{"n_layer": 14, "d_model": 192, "n_head": 3, "n_kv_head": 3, "head_dim": 64, "d_mlp": 512, "vocab_size": 8192, "activation": "swiglu", "norm": "rmsnorm", "norm_place": "pre", "norm_eps": 1e-05, "positions": "rope", "rope_base": 16700.0, "rope_fraction": 1.0, "qk_norm": true, "attn_scale": 0.148, "bias": "none", "tie_embeddings": false, "parallel_block": false, "init": "trunc", "init_std_qkv": 0.0446, "init_std_o": 0.0, "init_std_up": 0.0446, "init_std_down": 0.0, "optimizer": "adamw", "lr": 0.00211, "beta1": 0.9, "beta2": 0.95, "weight_decay": 0.039, "lr_head": 0.00657, "warmup_steps": 484, "schedule": "wsd", "decay_fraction": 1.0, "decay_shape": "cos", "final_lr_fraction": 0.0, "batch_tokens": 16384, "seq_len": 512, "doc_mask": true, "train_tokens": 147900000, "steps": 9028, "dataset": "wikipedia_en"}
MLP neurons of a small language model. Each row is named by its layer, matrix (gate and up: input weights) and neuron, and shows model dimensions 16-143. Each number is 128 + 24 x the weight over its row's rms, rounded and kept within 0 to 255. Numbers have three digits each. A neuron's up and down rows have the sign that makes its largest values positive.
A block is one neuron, or neurons of one layer that tend to fire together. After each block is what it responds to, as a language model described it from the Wikipedia text at the highest values.

L2.gate76:136152163131147146127139126173145151159138202154123144135120094096179184125169132125154129147158168140143143128096180108140138145107135100140153177107164119140135138138133141115124126129144160128099133111109180107078117139099163136130123085136095109139157133122159094150149086122141126122104095123124108080126144103089111150125091135139123131143110163111157126145144138114115161113122
L2.up76:089145132112150103108165146123126120158139138117114165132092115101141159116144103132131125142106145162130113121087159114119125097087125122117154116079161092137175188145151159153105129141100128139109168113093141175088120098129127153132144145117115118113153120136110150136096084123112144093140116139118127110116143121132090175146171132143152122134132146123162129170152144147120104091179
L2.gate77:138153124163093132101118154125145152069137137110149135094137087143135121157100124120109120132147121100104171087138094134124156159107152075081151085114143126116132137120132153137104217110122176105131114139163171095159169152112130148152083180122127164121137123113142152146157138094156094149099135155145167116094120145149123121122189132128101103110120143114126094127137140142129152104127
L2.up77:074095114125137125136114134156159150146124125118062112157137114123129127108158131130134128177161156104134130080131113110113118072147106126123189069136122075117134072108138162108137129170175125126132134117129141118124127131144092156102144142147144113120174127132117168089117123150139146090132115146135148130145123116116129138089117100119140099128120187104136167120140121116150121125163
L2.gate87:155126122175147146149119134147101127138152142137108138133126128105143154124131123126120142134136123093169127122164097137094104141134101131106148098123078136122136162147142119100143134151107133127150101144102130114120141135162135126116135138073164134126142149122135181120095076113163143083141139129112189144118130126075169120175125154118125082148095148126104100117142108117168113171110
L2.up87:113153087109136144128133117158103147160151111157125149161116120069153138123145127138106158096098139067081164072103104169120135137145166124094145111102121122114090109147138107143100092122129120063144081103108134123197180153168111067148140129134158140130105127129122121133121090133155147129128110129139117136119152100116123145143156134065117164117145166168125117179111107128134103125107
L2.gate115:128163108148109152141154123169155172136103134108114096100077095112095131144093120129120138137134133135123077105150164143100128154138192128129113098092125191166175136122104161112105125126117163096104110110118142143130129117134129105102113162151131113122153149171159144140122104090157144127130100119157117116094150123150118162125156135129132120149106122093114127129158126114162158112171
L2.up115:102128086139086150154131146170168121155107109113153105118133062162102125133101160085160137130114123128142116101130156179131115105148123069156143124079117127158162125110133132087141149110183159112090106149103120153142127161121115132123116154158111082101123164158155143125132127135103142118107169167112148109153145134097126147103162120116134132099125101084141129115143139115150152144155
L2.gate184:086146156117101160119099154163171129171153132155133137111089127109072140096126165118116132161126124131148148178081161164122126155095134111118109149144136148126155106159132159123121108138131129115079170139128092096181177120125107095117095115127071120124090112127130124168110135083118105147114141126161097121121173121118116120104125121112112083134141155109129146146120111114154121107075
L2.up184:101129134161128163125122154152145138118126135140130113113074128120125108129104139108084135139114115121088166174136115121124144123144123099103144138106126159146152087127161162159096139141111124092165126110109074087117135174148094075095155150138094116113119114114153118129075143108106122123090185114142122171140133162109095062093177133088144079101107167150120133118166162110136134094134
L2.gate195:100138106161116124108126158160121150102115142115108118103109118156129131103163102120138100149121094087108119126156143143067173146135120105143162090128122152149153145101146148151116152127134150095154082137131097098205135104125090125109130140106134124089140175096152109144122119117141135123163129140173173123137156130123146074116094107100139085121119126132158129106132152132112137113089
L2.up195:134105132119155168106108145129094129121159148162163102121142151093105154153130112132136142146160117138139098148112115154188105107145118135115122113106164097115150156121136137147142116128168146141101111135073143143131159126121123149132106134128118115130146143151134147145116131148125119096120135142095133112130122142136160131132173062202149137106084162153102159154150121118094160118143
L2.gate221:161155150167090114140137135159125125113117127104125178133131168151098120149129111093109135134110146161094130100136104122087126105080132099137108125082129133107139160132137159145090149117124152128158060166138138149160178172154149126128129171075122142137147126141134184173125145119175161115089085154145170165111152116157138156148110131114145140186123126118153138112110116141088132154169
L2.up221:153134137186181148121159076134141117115119175135127140148124075127130130104129109117158141114111116115133164132183104110123178122142100123118160136144121099104122116112143114138084146146126150148086090155119132146126158139158160125142124141143095150136153132132156165137118103115131099085111122102143126099139096136156118160183135133124149137156116124127086119150085098094079158104155
L2.gate276:155123173116133076120096138127129085105114151126165122138135133126124145109167108140126126149161143104107092105143145093068141171164107139142156100109116136165095152167135151142115126165152150122091114134100121118119131101083125160157154080112152123086115165146111150135176182123115149127153102144136134098113150116169131154147102143168131085133141121134088113091127136129089181133125
L2.up276:117127117176125110082129152112135134128122148111110114086140123132090160150171118154119092136106102116126106160156148168119132117170125135112116121135113113101125085129144141150098141147171172143147140155121136085152109119132123074137111146162131147118155161193174130138177130115116137152113160158138097161189129113142165160158123104090124123119135117169099151147117134169105130112099
L2.gate300:124126122117111142107131150163095136152167115184172129158086068122152123149172137123113145119115095131127144145155119149086089168161096101099135151200133171134123143117157150153105070118140152125104144125129123118133116133151140102102175136115141114173134143090169138115113135099118091144165080145181119085157131141123115107129120119178146088111124147119151144109140139103122107124146
L2.up300:121111090101120124127155146183090147135165127171145149140119094153154125128160107128099147104122071138145137142159101135102104138176075124110146128204135152138121154111155126185099109112131146140124124128115132147130103133153142116105158114118117137157122141085175131138137155119099100136156086107149123090159106152128104123122100097144178087112115147124157142106160136111128146133140
L2.gate325:102130134202088125146100161154125118123131121156143146174114121119113167106131158134105122128092122120061166137102145155104109149142107131078144114122137114152115140099154127112112125115136147125127144081152113102128154162089136092125098136112135124077128111158167137149140126114140106091100101172151104124122159101137133169170168133116071116170139112093143145146117111151160150131135
L2.up325:105106106193125123128117126124155128099124138122110143115165144150160134122157137124071116141088150111117143109142114154134103184140127097075145116112132140144122117106163129140114104124137145154122140107082116085130126152090149128126130158132121154084147132150135160142145086152134092087128103109130136144154098131097147142122150149117131127160086132081154139157162139103146172145129
L2.gate337:124130146122115150123081080149137089122113183127119144113109113140157127113103142116135150133125112158161143099132134132122129171168156116120152163135140179098122164129107147133114108106162136125133095102151160123105115148110144084146074172148123148130111163122151125154120084108183088156109111126147133081109121121116110135126170163102149140109127167144138119126135140157133183132133
L2.up337:151118129189162165147118106148141135090147125138110140121130107149109094149113150077182077098105142115139184109141106131119119149161152081124118093107145161108147160157102160116115123128127139131098099114129161148159161109094149117127110178134136130113119148098131134148157088113141112091134113140138125102159117136107145152096160140136097132114134146174135162144171131150100128125098
L2.gate381:119141100117150094156133170133131148132155166128122080098159099116128071140136155133143116108148135136122144114140118119141137155138119138125139141150136164140175147101151124143126139150165164118131156148078127116128090146137154146132119112143137116093141182134158101144140138100121119126143157052128164102141136140121085162090124105149185100099094144116190104097117170093120154117130
L2.up381:087109073078145120123128129106135108169153145110130122112101098132129142151165118147141114097185104122114140143088092135139113136164125080148157143188172119100142107129152112109134141142110100124125169095154130100152092150132128137136123085162127126126115138150142111148111135130091136073159136128096126114101123092134091154136124113126101101148175153150113150112130121113136137122157
L2.gate401:143139103099129131119106169141148089106146138123105162112159121129138159093150131113167132145130095095126097142176149099181146128131142083158141136117110163169151150095143129162183134094136169112129121102121100104112106111108109145134123096131122117118107168070141133109140156141123137100121121116130184156115112127087096124135123105158167094132126097158103090090135150127122101115142
L2.up401:129117106098100131124128165179153111105162124124114164132177124106151167073082158144140147143120087116113094148148147115169153125129122131141125136089137154174132143090145120137162132115147195117113129107162125096099144140134103132150093075094111098127115163074171135110127162126130137111119108136114135164145099106101100101152120106161151093128144095148097105119117131136093107123140
L2.gate417:126135134153119108104090154177136124139130146175165144138137080108116114109158139117126145158130091111134149177104156123135116086151097118126156128164135138155141162103143172129099132131123175090152088136155100127148138138114140129149113096164148097113101145117161079182108147161168123122120122141138141079116124107111099131157126099175121094136111122161148110161123129136103117131132
L2.up417:105125103172106111123106163141148121146099163135114113121110138129113126102153117108110174156130075126147151154116132130115093124141113111137179099143122153099133142113143178149130134114149142148155080143115094115117137123107119133143122063175128109122138153092156096149153128108135134097149123108112146097122113157118110129122152099175142096120114128184175103147190158122093166109152
L2.gate465:105171152151101119117141154118102116121111134117114105141172143167081158130159123139149122119142129061150118120148170113123096125138125158100117089130153119152152158106161099118158118108125130139124071145117121148125103118131133128156133147107122098134156154176118142161079153167121115097176152148109145127060123121128103138179142120128165149132140143120068142133097125136179099109161
L2.up465:110171156156094123126109139121162121121093187104132103135142138133112129117111106115145128139157126104159110133158123119120127092124163083099142103094120106126127139125196104114110109127142121122118117174122107109124149123147129105121186142146097137130176166118085123168104157135128108091130134137132120158126146082121086132129165133109144124126162147103103116142122133123148077071182
L2.gate507:150116150161145113103141168165146082138143148128119134169137158116129180120133123098147136125150133117155118143119098139155115108107119115143142125173123098119171130137151141121192141128115108125109122117161160129139124126128149116105134137114157154159128115120148117128113145118151136130121123120131122154140156126097109121136131121107139108116118167123158141098100134137093075065118
L2.up507:132127150124136109141152162138123111103164169113121109139157169139170137107126110137073143126157112166132140130123123132155140127141125100130169130151138137163141145114111139134139175131117156151117154116111160133132149160151159138111113147119132141123161129084163129139143167149107159137106110111122167136148183137112110131111090143131139126171126130152113131119103110130104102102144
Noun-modifying adjectives

L7.gate89:119106104118129140142131091103105077142085136108159134115148130126179110123117144134115124136113124102155117147113151147136134109150128165097171159161147074096088133114095153162127177117091106110125106145143144139110119120115112145134122107097153141110107130104147146158191132086134104087125086115083112124129122105159173168133144112164126116111116092075134122135115105133106093138125
L7.up89:081098079151080132144123145138141175148096141104099166114154126122102099102123125107092128140137094116192121145144173101121081132106146144116145147137116087112095128140146119145121149153147120140145089135113125125120175151132184134090119105114121120114151136086168103183147155137163122118129094099118078138124132120105085105116146125099150130146119119124087125133112107148120151092136
L7.gate199:160137128135117104124117062154128148145136088136123143144157108081093122162125142102127108128142140162157141134079121113073149156142126133158157130116099102128132137141142166112081134132113138112121070143165119125070146117125179138109164094118124126110132125158113139105141106100157146092169162148140144119139126132112118109153144161185166176129118123122157160137096134174164080164135
L7.up199:103092100170140106145102153193173142103108103134099103112097128162079115123139135136138143130100132109119145123110107130098107125153157116119117117125106086155107059151124145135119101128148160140098099158116113117139097155138108128154150167102178193104101108169141176129143130142137145153135140158109124115110160125132121139141103102145098131138124104130101144097094134124142099123154
L7.gate284:117131134115106128127094087141100103142125128145137125141105132083125174084175116141119132119106138151106129131164144133163067160099151122089132112131119135132168135133124101102082158130100140105157108162172135116150151128128142113137146097101149128148096138096161129174142111136152138120105102139076138113119120118111133125157168055144125111172151152136127136108060119121133116092107
L7.up284:099118134114128146132072112163129128115169132159167153175126121146109115093120133141136115158143117123112121178130123122146155154102155103103173188141128129146133158090109169137146177105152138126135125164135136149099129141139148106159125115143153119150122154072146128155180150168128134156161070106122149131173121149161129130132107103093130127133097141177144080097100165108153118151130
L7.gate489:118122156116106166113145150192147107138164115123158114133154154113100093144115148137151139167151144133149126117126115146140091137090176181118097139130120113116150119172120159097156097125087130131166110169167144126133099134119128158133129124116104124149124101099140132103164124163170165099123099137125132143125156130165176062113131127126104167120142132110137151167122118127130121096136
L7.up489:089127116090135122172115124122134148136123128123151108169136119161115128109123124150160103186171117124144120130115126093147151161116162122110143127103153118141120140132140144161180121111119150135115100155130115111125169173102086126162144127147152159068098142169134104142175168122139103136124135110145072117161180096130145175144140126115104108107106130121085135150039149129111142135129
Mid-token word continuations

L2.gate46:144189110159115143116139085137135148113109154126109156137095147125133140089151174114137111149164178106119120098116113101123141183135148086129147135140143187167146095113089170147106127145136167152121160131155134167110139122133156093117134142152118096112119127085093120155147115112122134154115065145177140138158109147148133135126139162105107099140149143131190108155148145135136110128133
L2.up46:144180177114135127141158113123127168130125153100123175154140174159155124131147151127150113132072079086125127155128132137117123119137126095104103099133153175131156135112113152130127157118116125110108119122141109144092091144149144089127143162129146084133117142169142089136130150166165105098108130127128100141120103190132123119141109155129085142147133122136128109164132098145121133144136
L2.gate55:104141090081073114073142154163138122125107123128149121118104124108112139120111137095140142122109168170114121152166106092128104119116137119141124164104134166129122145098157165134120151154097146165171105151136170129032089168097149100116125164119148098118157104136175093172131148134114142117145134146106122140122180078177131136121134127131128115102126107117131144113135123145156150108136
L2.up55:148096102080123113132164138101164086149133141110123113112115122106107122116138114080172118117136168179132135147137114114159132132095170110142142169071157141100166115105156150156118169108103151104144125162093154141112104160081130085119122149121104100125175109138158064138146149109103130122161089134093156152135151091113146106132133131150131161157160132122121113131114146137086175154083
L2.gate74:130122124117144117129141138178072080119114143099148132150091105096150129108128133151147129125092138125088159075118119125127145150136139118128117156176143136119111085158121119115114105059077104118117137112189133149132170148110141105122124135130117121114159114165134082119119135133145140092131098161169132145094149144137117141134120140099103108160154122138125126221120132141156118159167
L2.up74:106131137137175113117105164124109132109149132108121140110177101127137089109094152090159165176123132103146158073119106104149109141157164138150121156154141160110127129124140131134146121096086105144114121107137114145154148135115125124092083132137115115119154116143113115132167076137123109119181101090168133118134111151137145122131151134114129113209113165093154115214106139135148137148134
L2.gate83:151153136177134138107152116131082101135114158099109141115143148128122148076150129143098144111145126161144123101143093163104130126109150096118138148138159174131171127139123126149133136129168141098164116161140136099098156136168131093147137132116122110118146130139127139124123100120112161074130112131120142155134200094112130137154130146112111146166122127112137148114125109150124158149147
L2.up83:144126113173164104144110158144156180144091106121126135142124118146129174126144142145144072128111136147135100116096141156126136170115177125158137154136124129138113098129098137175105144099142099136142167072141106116110127093102094127104089150137101121115118101140137131169162121102086132116107129168117116146135081117157132132104132134111149159145132150100130093130119119133115149117109
L2.gate151:146137129139132150107136081151142137108144097142167120105133151155128122145128151161163110121188069133101092110157127101149121147151114091106112161130135126119135115162142134110106146152135127144118128133115177119125156085089139153131106128111146123150112131128152136116144131130151157161111132150148165171144131185145132127159108133145131105116143128167193138146128116149116136141139
L2.up151:102132098125117115127175123131134114121210111113171124108109139146123108132104114140155124128125110162139125139109123147186110125110180069108086145137116165122110110151116108113096102129118149129106089141137127108166133134128193104140113132083183109143137137127122147104159141149147108138163108123147127119137096120145108079133103119143120162146149148125126129151115129128129119154121
L2.gate157:096166103161080136096110137151100105109152146110069090131131096148094132103131192111147073098121110134103117140118163125138095173132150136077176113166122111124103145134126133138095120103122135139158111169162120141095157125119162110139081128114139133108127112111121135125130142115184114189134120179142137095124128135200127099138114131129090123106131069080123123120149118161133112094120
L2.up157:108153094130112124100109144144135116086144163078059087129147128169100116087121134120145066129108118144129152116133102110117141153126133128114193164177115139113131124125121170191118113070095131135163119169126115139104141123134152099149130152157154142085105102139137114141121115132149140172095145111148144132131117163134115099111136140147143138099098097106103124139173129165124139106120
L2.gate167:136136137107126090096135174172059126153111097106104119129108133157115141127098137116149110117145139106109133119151160146115128129138129135077116152173107164182112141164115130125149104160151122178107118137118167177119152123103163114124117143148144119103142127139113160127098124118141148110116143158160137110075101164168149106134150097135121101111152082140101119135130099149106098133093
L2.up167:135111146105113125139147170150122120113074103105121134127106122147139103117121126103142112134152141127094137148151129141136131154084158134097122132148109121147088159176112119125155096127110127129118112134105130140080178142116163103147141135184131098111149129152096151181114093109127130132125138131190134113122100152146122119125169081140114109149130105141116129152141113167104116140107
L2.gate224:132137095174091124122133121123139122163106138150104107101128132161088119150162136131116151086167181092140141133159090130115134163165163092153140153125116162147158136135115152129147125097130123132167096112155108087125153136141124117114113145173137115083132105155116065142157132109171157125160115121123121106130113100124125119144168114107099099157123130151117104117136100131167154097102
L2.up224:122129126105126119135136110108115085093125130097128108135081098155107152143072143100146181100141145083122134119115112112137130140092148111127125121158101134133119117162167129122159108138095145160138036085122191106181164154099140178077103118137129129102143157152159097160123148147110129135177136140118110105098135100115126134162154100119113120144121119147149129117107158131155117133113
L2.gate254:141145100159103107098098140167144100099144091105132128096152153137155118114097127103100072135163154100117138114149113098074137121095118123096147140120115123140143115159139165144103121106129173122153140117142105146107159123143126115111112168126158163104171123148163120088118122107112123161090098115145151121103135152144116101213127151162123091164131127142157126144167097153125112109102
L2.up254:126154166171138094135163139178132140088113144089142079105141182156092109141143093129148103159118110100086143101134170130181142138124145137142110147191089151163156153103165148111135105139151144111139130124141138134152164074145099128094117096131116156096119128126093121129137126097137154120173101121131165145128120164131125142125103125159116121163150119137131113096148112137121149126105
L2.gate301:126158147117074117119113124162114118157146091142145164140161145118139110141123125102144118148115134098108117154116105117109125151105096128075115126112208122115197113157106125095148132113096123128159085121174134152114155129147180170126118128144144108141138099140162111127082120143171133115149134164147141116081124104112162105160149121136099107140123142108144174156126118145126130140152
L2.up301:149119128132123109135083121122142146137131159112136137126166150156087101127105098113144126156137136144147132138122110146104079117119068112101080169110151149162149155168096150090189141104145106118127139103119186134149150105143150136130137115128141123115149104118158166145131084103173133149124144126152138101103155110146159156084144139168154098116115136094144149151144121170089146097095
L2.gate306:130104129108145137123149132141076110131151115076149113105087140130118157134166133117157165102113106176172136145129096135134103130125173145106131084145147170128106154115136145110137097145077097161154158105151085165122085163099206127112146140150100084119164112125123130112088110131098170140149139154129150153128170146128136137120142180140125125137101118126109129123117133113101112149150
L2.up306:131130075073116179122081128114118114159160157131115110144143123070170141140114142114156146120149136112178112160129095148142088098119148144091133114115118112140073106113093132137121154118101140101138084093142148128136137139072164142098094134104121101133113115125083124095105166160123110122106129088129116087126104168111117121155101120120098148161081166116133145151120124131095151106128
L2.gate357:086119156127092125094131116166119151097131164094138096081120150115078141163106091076132116148158115168144126127102147119115137115148142117102129104126133124144144137152128147159063137158110139097157101153146135123167132163081105116140084131156173115098156155120125117156137157106145124127184140138147097184140098086100126097138091136156119113100150115088097095150118148159128149119152
L2.up357:118139159120110141103154136168133138134149153120123086135150092113066176154104096119161091131126089140118137107117147115129113110174131136102131100165121136135121109116068161126128108131091134121178102117172142118145120148079099148145097120148138097125130144136106102155123167110152108131145140173150116154130116151150141086130129162180146132082163100146092159138147116197139123170146
L2.gate404:128122121128119119112143121148149160095138154103125135122101094068144111139101157119104116122129117161119168062144143148101136138183120114096191142137170123150103165154158136149156131103128144106140174163100144122162109143155138122157079172180127131125135130140143092141152139132122116140132131146140092174140135130148082160078121146116163122139132136082173129141141178132157130131154
L2.up404:106099135148091124131136115151160118107115131092077129152131126123111108086109165113102185158119148120103162129125147117139128167107112133075159149163140095135147151141104173112124125107132124151148128111148140107101123152115140086128116131103140086101154110117144151139096112152161104140163115157123120144082140098138165112120127154118138126155125078070164144136131096180132102124095
L2.gate479:132142095131117125089108092131132122143157155092105143105087130092080130132099112115161120127145118134183132098147129175133135115165167133131085164118135142145135144130102132104119077155119148118117093110127152089148169115112156060152098151132096109119109129133128107161099144123172131170111126123125122107129133160106137102104143137111092127086113126147104108093114153133147145131112
L2.up479:099135091131151138147128146145160144145145156070091139115138139088134151132115145114120136126153129155192071070131110109147120151134157138107128164117175121150153152094144147109114125139123165102156079106151108094093128135125149072097123173098134105144136095140165097128097148133155143140110130126116145119134153140132114119103133116107108118063123102114089095079123137110126165094143
L2.gate481:136148152123112104142105101140123073137107147109056108117140177198085138096116136128132092136154162110177142092138137128132119149114129103127149140154121125144156101127121118100122134093137097128143109123137166134066150142123150155110130148132137101122129105160073167138146134096129114132138142134124125122124160143129134102118124129146097106163148095088129117133147157145137144091147
L2.up481:135133137160082106140107119142112085164100127101070125156127101136116126097150194139140098129187146149116129083134109149131161155137126120123137127150123146139106117112104118112125130082151134130118106120186161169112176130118146129113077148134139100115119110153111156158134117095113127168147121142160104112144118133168107116113110177150101145124163107106135142138119116196064136110145
L2.gate492:163131138139095102121129080127158111124165120129127136146107100098090135104173133105106080122144127181115103144135125126094152171111117171109160172140102142124111114157101121116135126125126105135095080127165147106128169122140161132179089093099141138135097132159127121147126161151124154120125136124167110109123124051109125128142082151071100137115135133124156099101126167195100101123119
L2.up492:127105129135126106095095152141170103100088117122113131088131143181076098103110100113110104090132140104147157111159139119083170151131109155102120130149085158156138147156129123143110125129146132161104106120118097096100134105107088161181121100169177142115091145101144139138160148143131140128175138113135156139145127099113124112068115120104156095156094140110129095099146171137115150106112
Brackets and token fragments

L9.gate101:133121120076144120087113138138128099151140160129120151133143125143155173057176125155129115125126106131180093113169147089164143156129119128080146148131116150118129173105092139121125129143159155145124125169143177136116115150123207106160115124097166101137157087172134129107214160132157118115113114133125124107116106131094096120135120130100125083140147116127119151118105150131090139155111
L9.up101:089133126120068161135153133154130085131111105132170076162147152166160140130096147156138123156096133087100053149154089108133092140139106111083121142114128129148166175113104149167108155105097107145122125131137128112120157114115097141119153131072151158112153137119122162135134146114132103124152143110161118091127156155112095094124138110108126132109130105149103127117144106129135142081096
Mid-field tokens in tables